From a checkpoint of a small transformer trained on Wikipedia.
Size: 12 layers, width 320, 15 heads of 32 (3 for keys and values), MLP 512 SwiGLU, vocabulary 10574.
Architecture: RMSNorm before each block, biases on query, key and value, normalized queries and keys.
Training: a variant of Adam for these matrices, 753M tokens.
MLP neurons of a small language model. Each row is named by its layer, matrix (gate and up: input weights; down: output weights) and neuron, and shows model dimensions 192-287. Each number is 50 + 15 x the weight over its row's rms, rounded and kept within 0 to 99. A neuron's up and down rows have the sign that makes its largest values positive.
After each neuron's rows, "fires after" lists the tokens most often just before its 100 highest values on Wikipedia text that the model never trained on; "fires on" lists the tokens most often at its 100 highest values on Wikipedia text that the model never trained on. A number after a token or word is its count.

L6.gate101:36 51 40 69 45 58 28 66 52 55 23 40 67 24 43 49 67 30 75 71 39 54 35 39 50 56 64 26 78 50 62 57 53 44 51 25 48 55 52 57 64 44 24 39 51 54 46 38 48 44 38 67 69 49 31 70 30 25 54 32 26 35 36 56 54 49 46 54 49 58 32 37 65 57 60 31 39 65 28 34 72 65 63 34 49 36 34 34 53 31 44 57 41 53 40 45
L6.up101:51 35 48 58 92 51 64 49 45 43 47 83 27 20 73 50 47 58 38 58 40 49 51 20 62 71 72 43 25 42 75 73 48 73 52 10 50 25 38 34 33 61 73 53 51 76 41 64 45 46 59 44 35 56 50 58 72 25 43 48 58 50 35 43 22 68 60 72 95 55 57 53 66 35 54 50 46 75 71 58 60 64 43 63 47 49 62 65 27 53 65 19 61 39 72 81
L6.down101:54 52 39 47 61 45 49 76 26 82 52 40 48 58 66 62 31 21 47 61 61 55 44 17 33 50 44 72 48 37 49 54 60 61 49 51 58 06 44 50 30 36 77 41 57 68 28 60 79 48 54 16 40 63 66 46 37 38 43 85 35 88 29 47 42 45 77 73 71 27 44 41 54 70 70 56 46 58 52 87 56 35 49 50 51 83 47 65 21 39 36 57 56 38 33 74
fires after: "| " 62, "J" 4, "S" 4
fires on: "+" 46, "−" 16, "." 6, "is " 4, "| " 4

L5.gate327:68 55 57 52 49 34 73 49 35 67 53 39 58 50 52 52 22 61 68 37 67 47 68 61 67 39 44 62 18 51 54 30 41 68 67 47 41 48 47 14 38 29 65 82 54 66 66 82 51 39 43 33 48 46 34 44 31 55 55 31 64 53 27 55 41 37 38 33 65 35 61 19 41 51 49 23 30 34 43 92 51 54 90 37 37 55 42 37 44 44 37 42 55 53 89 41
L5.up327:56 61 55 47 31 53 31 68 83 19 36 55 61 46 52 48 40 34 17 40 40 44 34 52 71 50 56 55 62 59 49 50 71 31 32 49 68 51 59 40 14 52 53 52 67 41 51 55 49 80 61 37 52 64 20 95 60 32 59 37 45 46 48 52 23 38 40 35 38 71 50 46 60 34 23 50 48 43 55 55 57 35 52 36 41 31 43 51 36 43 55 30 68 74 59 58
L5.down327:61 35 30 12 56 71 46 56 37 32 58 46 68 46 51 37 43 60 44 41 22 58 72 56 43 50 32 55 43 30 52 45 30 41 23 29 59 62 57 31 08 49 40 61 54 40 61 69 52 24 21 59 50 43 52 42 27 38 55 45 57 65 41 35 31 72 49 45 42 34 76 52 76 19 63 76 36 47 44 67 68 22 73 41 43 51 32 37 41 39 59 41 52 74 45 56
fires after: " " 25, "0" 17, "\n\n" 10, "Player " 7
fires on: "| " 59, "; " 18, "Final " 6, "== " 5

L6.gate29:79 54 36 54 04 73 46 58 66 47 45 62 91 63 25 57 46 58 88 15 46 22 42 46 30 25 47 75 35 63 85 50 38 71 43 34 31 49 56 45 54 21 40 42 25 59 65 50 89 49 51 75 52 50 54 41 67 17 59 66 59 19 49 51 51 67 45 43 62 42 66 60 13 55 24 34 62 50 47 67 52 46 62 45 52 40 36 32 51 56 24 50 46 38 34 41
L6.up29:60 48 65 39 55 41 49 65 36 48 60 63 71 73 51 48 58 63 53 39 38 38 54 60 42 50 37 65 75 45 37 33 37 65 71 51 31 17 52 31 82 78 29 56 45 29 62 62 40 22 44 52 40 43 52 51 58 38 57 76 51 45 51 57 50 41 48 57 28 37 54 52 38 45 79 40 59 49 45 50 36 66 68 46 48 27 50 45 31 23 53 79 53 41 26 58
L6.down29:57 61 38 52 44 45 25 68 48 28 39 33 44 48 31 75 61 60 67 61 54 53 54 44 45 54 83 57 41 32 82 54 37 57 38 55 59 91 40 69 61 67 40 37 58 58 68 33 47 76 53 32 35 42 46 54 46 50 79 65 75 37 63 48 63 54 56 32 61 48 69 35 43 76 42 38 53 50 42 72 50 68 62 56 59 65 71 61 60 51 48 61 66 42 40 48
fires after: ", " 17, "Ra" 7, "R" 7, "H" 7, "He" 7, "E" 6
fires on: "ed" 25, "z" 18, "a " 18, "h" 12, "an " 5

L5.gate242:73 45 61 62 56 43 83 58 61 66 44 53 52 49 48 31 71 27 62 39 70 52 33 27 56 63 55 69 47 42 51 42 29 68 49 36 56 43 19 36 48 53 30 36 61 42 66 40 47 40 56 54 57 49 14 53 64 37 44 48 29 74 55 24 31 70 64 60 55 35 60 54 39 56 35 65 45 45 22 12 38 37 61 57 58 35 11 74 49 33 50 44 43 31 50 25
L5.up242:37 44 28 42 44 76 62 48 53 57 63 55 32 49 25 37 38 74 55 78 41 51 60 60 38 27 41 25 52 92 12 39 36 53 69 61 59 62 34 54 40 17 55 64 66 13 31 19 35 46 87 74 65 52 73 43 53 40 59 47 29 59 57 63 62 69 59 53 42 81 31 52 58 65 53 48 18 59 31 72 45 36 59 48 59 54 69 40 26 46 53 59 68 65 58 31
L5.down242:44 51 47 22 42 49 55 47 41 42 55 57 57 48 51 50 29 57 52 42 61 66 59 77 42 63 49 55 47 54 51 50 47 61 61 45 49 45 47 55 49 41 49 50 52 35 41 34 58 66 50 55 54 41 69 37 62 59 55 49 41 39 53 50 58 40 46 61 57 70 49 42 41 59 46 52 20 46 39 51 54 53 46 41 44 59 64 42 46 55 63 55 51 52 56 60
fires after: "\n\n" 36, "\n" 35, "Party " 6
fires on: "| " 53, "|---|---|---|---|" 10, "|---|---|---|---|---|" 8, "|---|---|---|" 7, "|---|---|" 5, "tim" 4

L7.gate371:57 43 43 44 40 51 52 94 25 55 36 42 46 40 52 55 75 21 55 54 33 56 57 34 51 32 68 58 20 48 56 31 45 57 35 48 21 73 60 55 49 58 15 23 57 51 33 25 27 82 33 45 64 70 56 31 27 37 61 50 51 36 37 62 27 59 73 59 47 65 67 20 46 48 41 49 70 37 32 47 40 50 47 44 43 44 09 36 59 51 31 42 33 59 49 40
L7.up371:61 32 34 41 27 51 56 33 40 34 82 57 48 58 44 90 43 62 37 42 64 20 68 43 53 35 43 62 52 79 56 47 44 68 48 30 40 63 95 56 48 69 73 79 19 47 57 35 81 45 39 44 48 49 46 60 50 51 58 62 67 32 57 30 74 40 27 47 42 20 54 43 48 78 37 38 31 42 56 50 50 33 35 30 39 57 56 62 62 29 34 31 72 55 57 51
L7.down371:45 60 54 77 56 36 56 46 56 34 55 58 55 51 75 50 51 52 85 47 63 25 51 45 44 59 63 58 43 69 61 35 34 47 31 31 36 68 63 42 18 48 50 39 62 39 59 69 27 70 54 41 56 27 59 48 28 39 64 74 51 63 58 48 57 65 43 06 45 43 40 55 64 61 19 62 49 69 55 38 38 31 31 60 32 52 74 46 47 56 46 57 55 35 47 35
fires after: "University " 17, "St" 14, "D" 14, "I" 5, "E" 4
fires on: "of " 19, ". " 13, "w" 11, "-" 6, ": " 5

L7.gate164:22 65 37 56 46 56 57 70 63 38 47 64 64 67 41 47 40 61 71 62 59 55 59 24 43 29 38 28 42 67 61 58 40 75 47 18 52 43 28 53 28 72 46 35 70 50 55 37 48 21 48 55 56 66 58 81 26 47 51 40 54 57 43 56 44 60 37 71 31 42 66 37 53 38 49 44 71 44 29 26 39 34 65 41 36 43 56 78 48 53 39 66 67 35 47 53
L7.up164:40 60 68 51 53 33 41 34 42 67 82 51 42 61 63 55 32 58 15 71 44 25 72 35 44 69 46 56 58 25 89 48 41 37 55 25 39 60 42 54 55 51 40 65 66 74 35 54 56 58 53 26 38 72 65 49 24 54 36 67 63 41 18 25 40 33 59 54 56 80 33 49 64 21 25 53 66 54 68 62 57 79 28 17 63 71 46 35 49 37 24 62 56 41 27 49
L7.down164:29 45 58 35 61 57 41 52 54 25 35 40 47 52 43 69 51 47 33 27 53 44 64 34 41 48 50 41 57 44 66 51 47 45 33 37 55 12 53 28 43 48 43 55 60 71 24 63 68 42 37 58 46 73 44 50 45 39 56 55 82 54 36 80 48 78 70 64 40 57 69 55 57 00 56 61 55 34 72 64 54 56 44 45 96 46 42 46 87 60 58 60 64 52 61 53
fires after: "\n" 40, "6 " 9, "201" 8, "8 " 7, "4 " 5, "5 " 4
fires on: "| " 68, "directed " 6, "8 " 5

L7.gate218:44 63 93 56 27 51 60 82 52 53 41 52 43 70 49 68 37 75 28 59 41 39 60 42 70 61 71 67 21 68 65 25 29 67 53 43 58 33 64 61 73 61 26 29 60 68 80 30 49 42 61 78 25 38 63 44 02 59 41 71 73 42 61 56 49 39 57 57 56 60 56 37 44 34 36 36 60 48 44 30 56 59 69 64 49 34 39 41 35 52 47 88 46 62 67 48
L7.up218:51 62 49 64 50 32 45 62 90 52 58 70 49 76 68 72 47 54 48 44 24 47 49 36 43 67 53 61 38 70 47 37 59 42 29 35 57 46 67 41 48 41 61 56 24 41 57 41 64 29 88 70 40 32 52 63 51 85 23 56 34 45 73 49 57 21 80 80 49 29 32 53 53 36 24 20 42 58 51 41 60 61 60 44 45 36 47 36 37 63 53 73 55 46 42 42
L7.down218:42 53 70 53 30 35 54 42 29 56 44 34 51 54 64 37 47 55 44 43 62 45 73 37 99 40 44 77 83 53 49 48 48 50 04 61 28 40 40 38 36 29 45 65 44 52 50 75 86 21 22 48 64 64 54 62 40 43 38 66 44 42 53 31 34 69 54 61 68 55 56 47 47 50 41 56 59 16 54 64 54 31 53 44 47 27 48 67 80 35 50 51 75 48 61 44
fires after: "\n\n" 61
fires on: "==" 26, "== " 22, "===" 7, "for " 6, "=== " 5, "\n\n" 4

L2.gate107:49 65 68 47 29 61 53 51 23 48 37 65 62 53 29 33 58 35 35 45 45 51 68 42 59 69 54 57 44 36 35 54 42 55 37 24 71 84 28 44 53 39 60 78 28 48 48 27 49 54 50 68 77 58 57 67 82 59 72 69 48 43 51 38 61 50 37 45 57 69 66 58 40 34 34 63 34 34 45 58 65 35 79 44 35 44 49 62 45 43 71 55 45 33 73 38
L2.up107:59 61 57 31 37 46 40 59 46 31 47 56 91 56 44 64 47 38 48 29 30 35 66 44 51 72 68 49 44 55 71 57 50 83 67 41 50 50 50 18 38 66 88 56 68 53 16 21 39 84 62 65 59 55 32 55 50 63 72 51 62 79 25 50 33 66 64 48 63 56 55 52 44 33 48 55 14 16 29 68 79 61 44 44 44 70 42 60 32 47 44 46 22 43 70 60
L2.down107:66 53 61 44 49 62 67 64 49 43 45 46 67 50 32 60 64 43 40 44 38 51 51 63 36 47 31 44 40 47 58 74 44 72 62 40 76 59 42 30 56 52 61 65 53 18 44 07 30 46 65 70 72 39 33 59 42 60 68 64 48 57 52 66 51 58 41 63 60 57 62 70 35 33 38 68 44 35 57 65 64 63 66 40 50 55 59 38 43 58 47 42 37 44 63 60
fires after: "\n" 54, "|---|---|---|---" 8, "- " 5
fires on: "|---|---|---|---|" 14, "|---|---|---|---|---|---|" 14, "|---|---|---|---|---|" 11, "|---|---|---|" 8, "|---|---|---|---|---|---|---|" 6, "Website" 6

L5.gate30:38 56 44 60 39 35 64 54 51 56 33 32 63 72 62 38 46 29 29 42 65 64 52 63 37 50 60 61 30 59 57 58 40 56 53 54 41 38 69 57 56 60 21 25 50 08 76 37 47 60 78 81 46 56 29 79 51 53 44 60 62 53 60 36 50 38 72 82 63 69 62 38 38 13 25 13 44 54 31 27 43 66 63 33 80 54 66 80 59 55 67 73 53 30 52 47
L5.up30:59 76 43 44 71 30 63 54 54 50 69 58 76 77 52 45 72 45 50 50 50 36 61 29 41 43 56 61 47 51 43 49 54 40 29 50 31 18 35 71 33 48 34 87 66 62 59 51 78 47 51 53 66 41 35 50 37 56 34 69 51 50 33 43 62 61 48 38 27 55 34 56 26 49 60 69 60 49 30 59 57 57 22 41 68 44 46 74 76 38 43 44 64 71 64 51
L5.down30:58 59 72 71 49 54 63 54 54 48 43 42 31 57 89 35 25 61 43 62 27 51 57 47 52 37 77 57 22 41 61 37 53 39 22 36 56 38 60 39 35 47 51 47 71 41 88 40 82 67 79 63 40 65 28 59 44 55 44 48 47 58 67 65 69 47 38 46 74 60 34 29 65 61 41 57 24 26 62 45 49 83 48 35 45 56 38 61 52 77 31 83 36 33 25 46
fires after: "\n\n" 87, "\n" 10
fires on: "| " 57, "== " 39

L7.gate102:50 75 30 62 23 68 53 67 47 27 27 63 46 57 59 63 49 54 63 34 25 48 57 68 40 51 65 60 35 79 53 53 71 72 62 34 54 18 59 42 66 46 31 45 60 30 65 45 64 57 28 44 47 53 28 54 64 66 23 60 54 40 58 61 44 62 58 73 64 40 47 51 56 45 67 63 67 80 63 24 60 27 53 26 69 52 43 62 51 52 33 49 62 61 47 48
L7.up102:30 41 35 54 51 68 56 46 43 44 60 42 41 68 43 37 49 30 33 50 47 63 41 45 32 81 40 35 67 40 80 35 32 59 55 47 30 58 59 63 47 45 55 25 44 46 43 54 28 68 60 57 66 48 46 47 44 59 63 32 55 47 30 43 51 34 33 55 38 85 58 74 50 70 33 40 81 65 33 22 54 62 43 33 60 38 38 45 42 24 43 55 79 66 61 61
L7.down102:19 43 33 45 53 31 34 69 36 40 32 49 44 47 88 46 52 40 64 47 47 47 30 52 37 32 69 41 47 46 61 49 36 65 40 69 70 55 45 66 59 45 33 69 64 58 63 49 66 59 53 52 29 38 77 70 52 50 53 58 41 41 47 35 35 00 55 44 43 30 44 67 30 48 56 49 58 37 40 30 47 49 56 63 60 61 43 70 71 65 61 68 61 54 31 47
fires after: "\n" 54, "| " 14
fires on: "- " 54, "| " 15, "; " 8, "\n\n" 7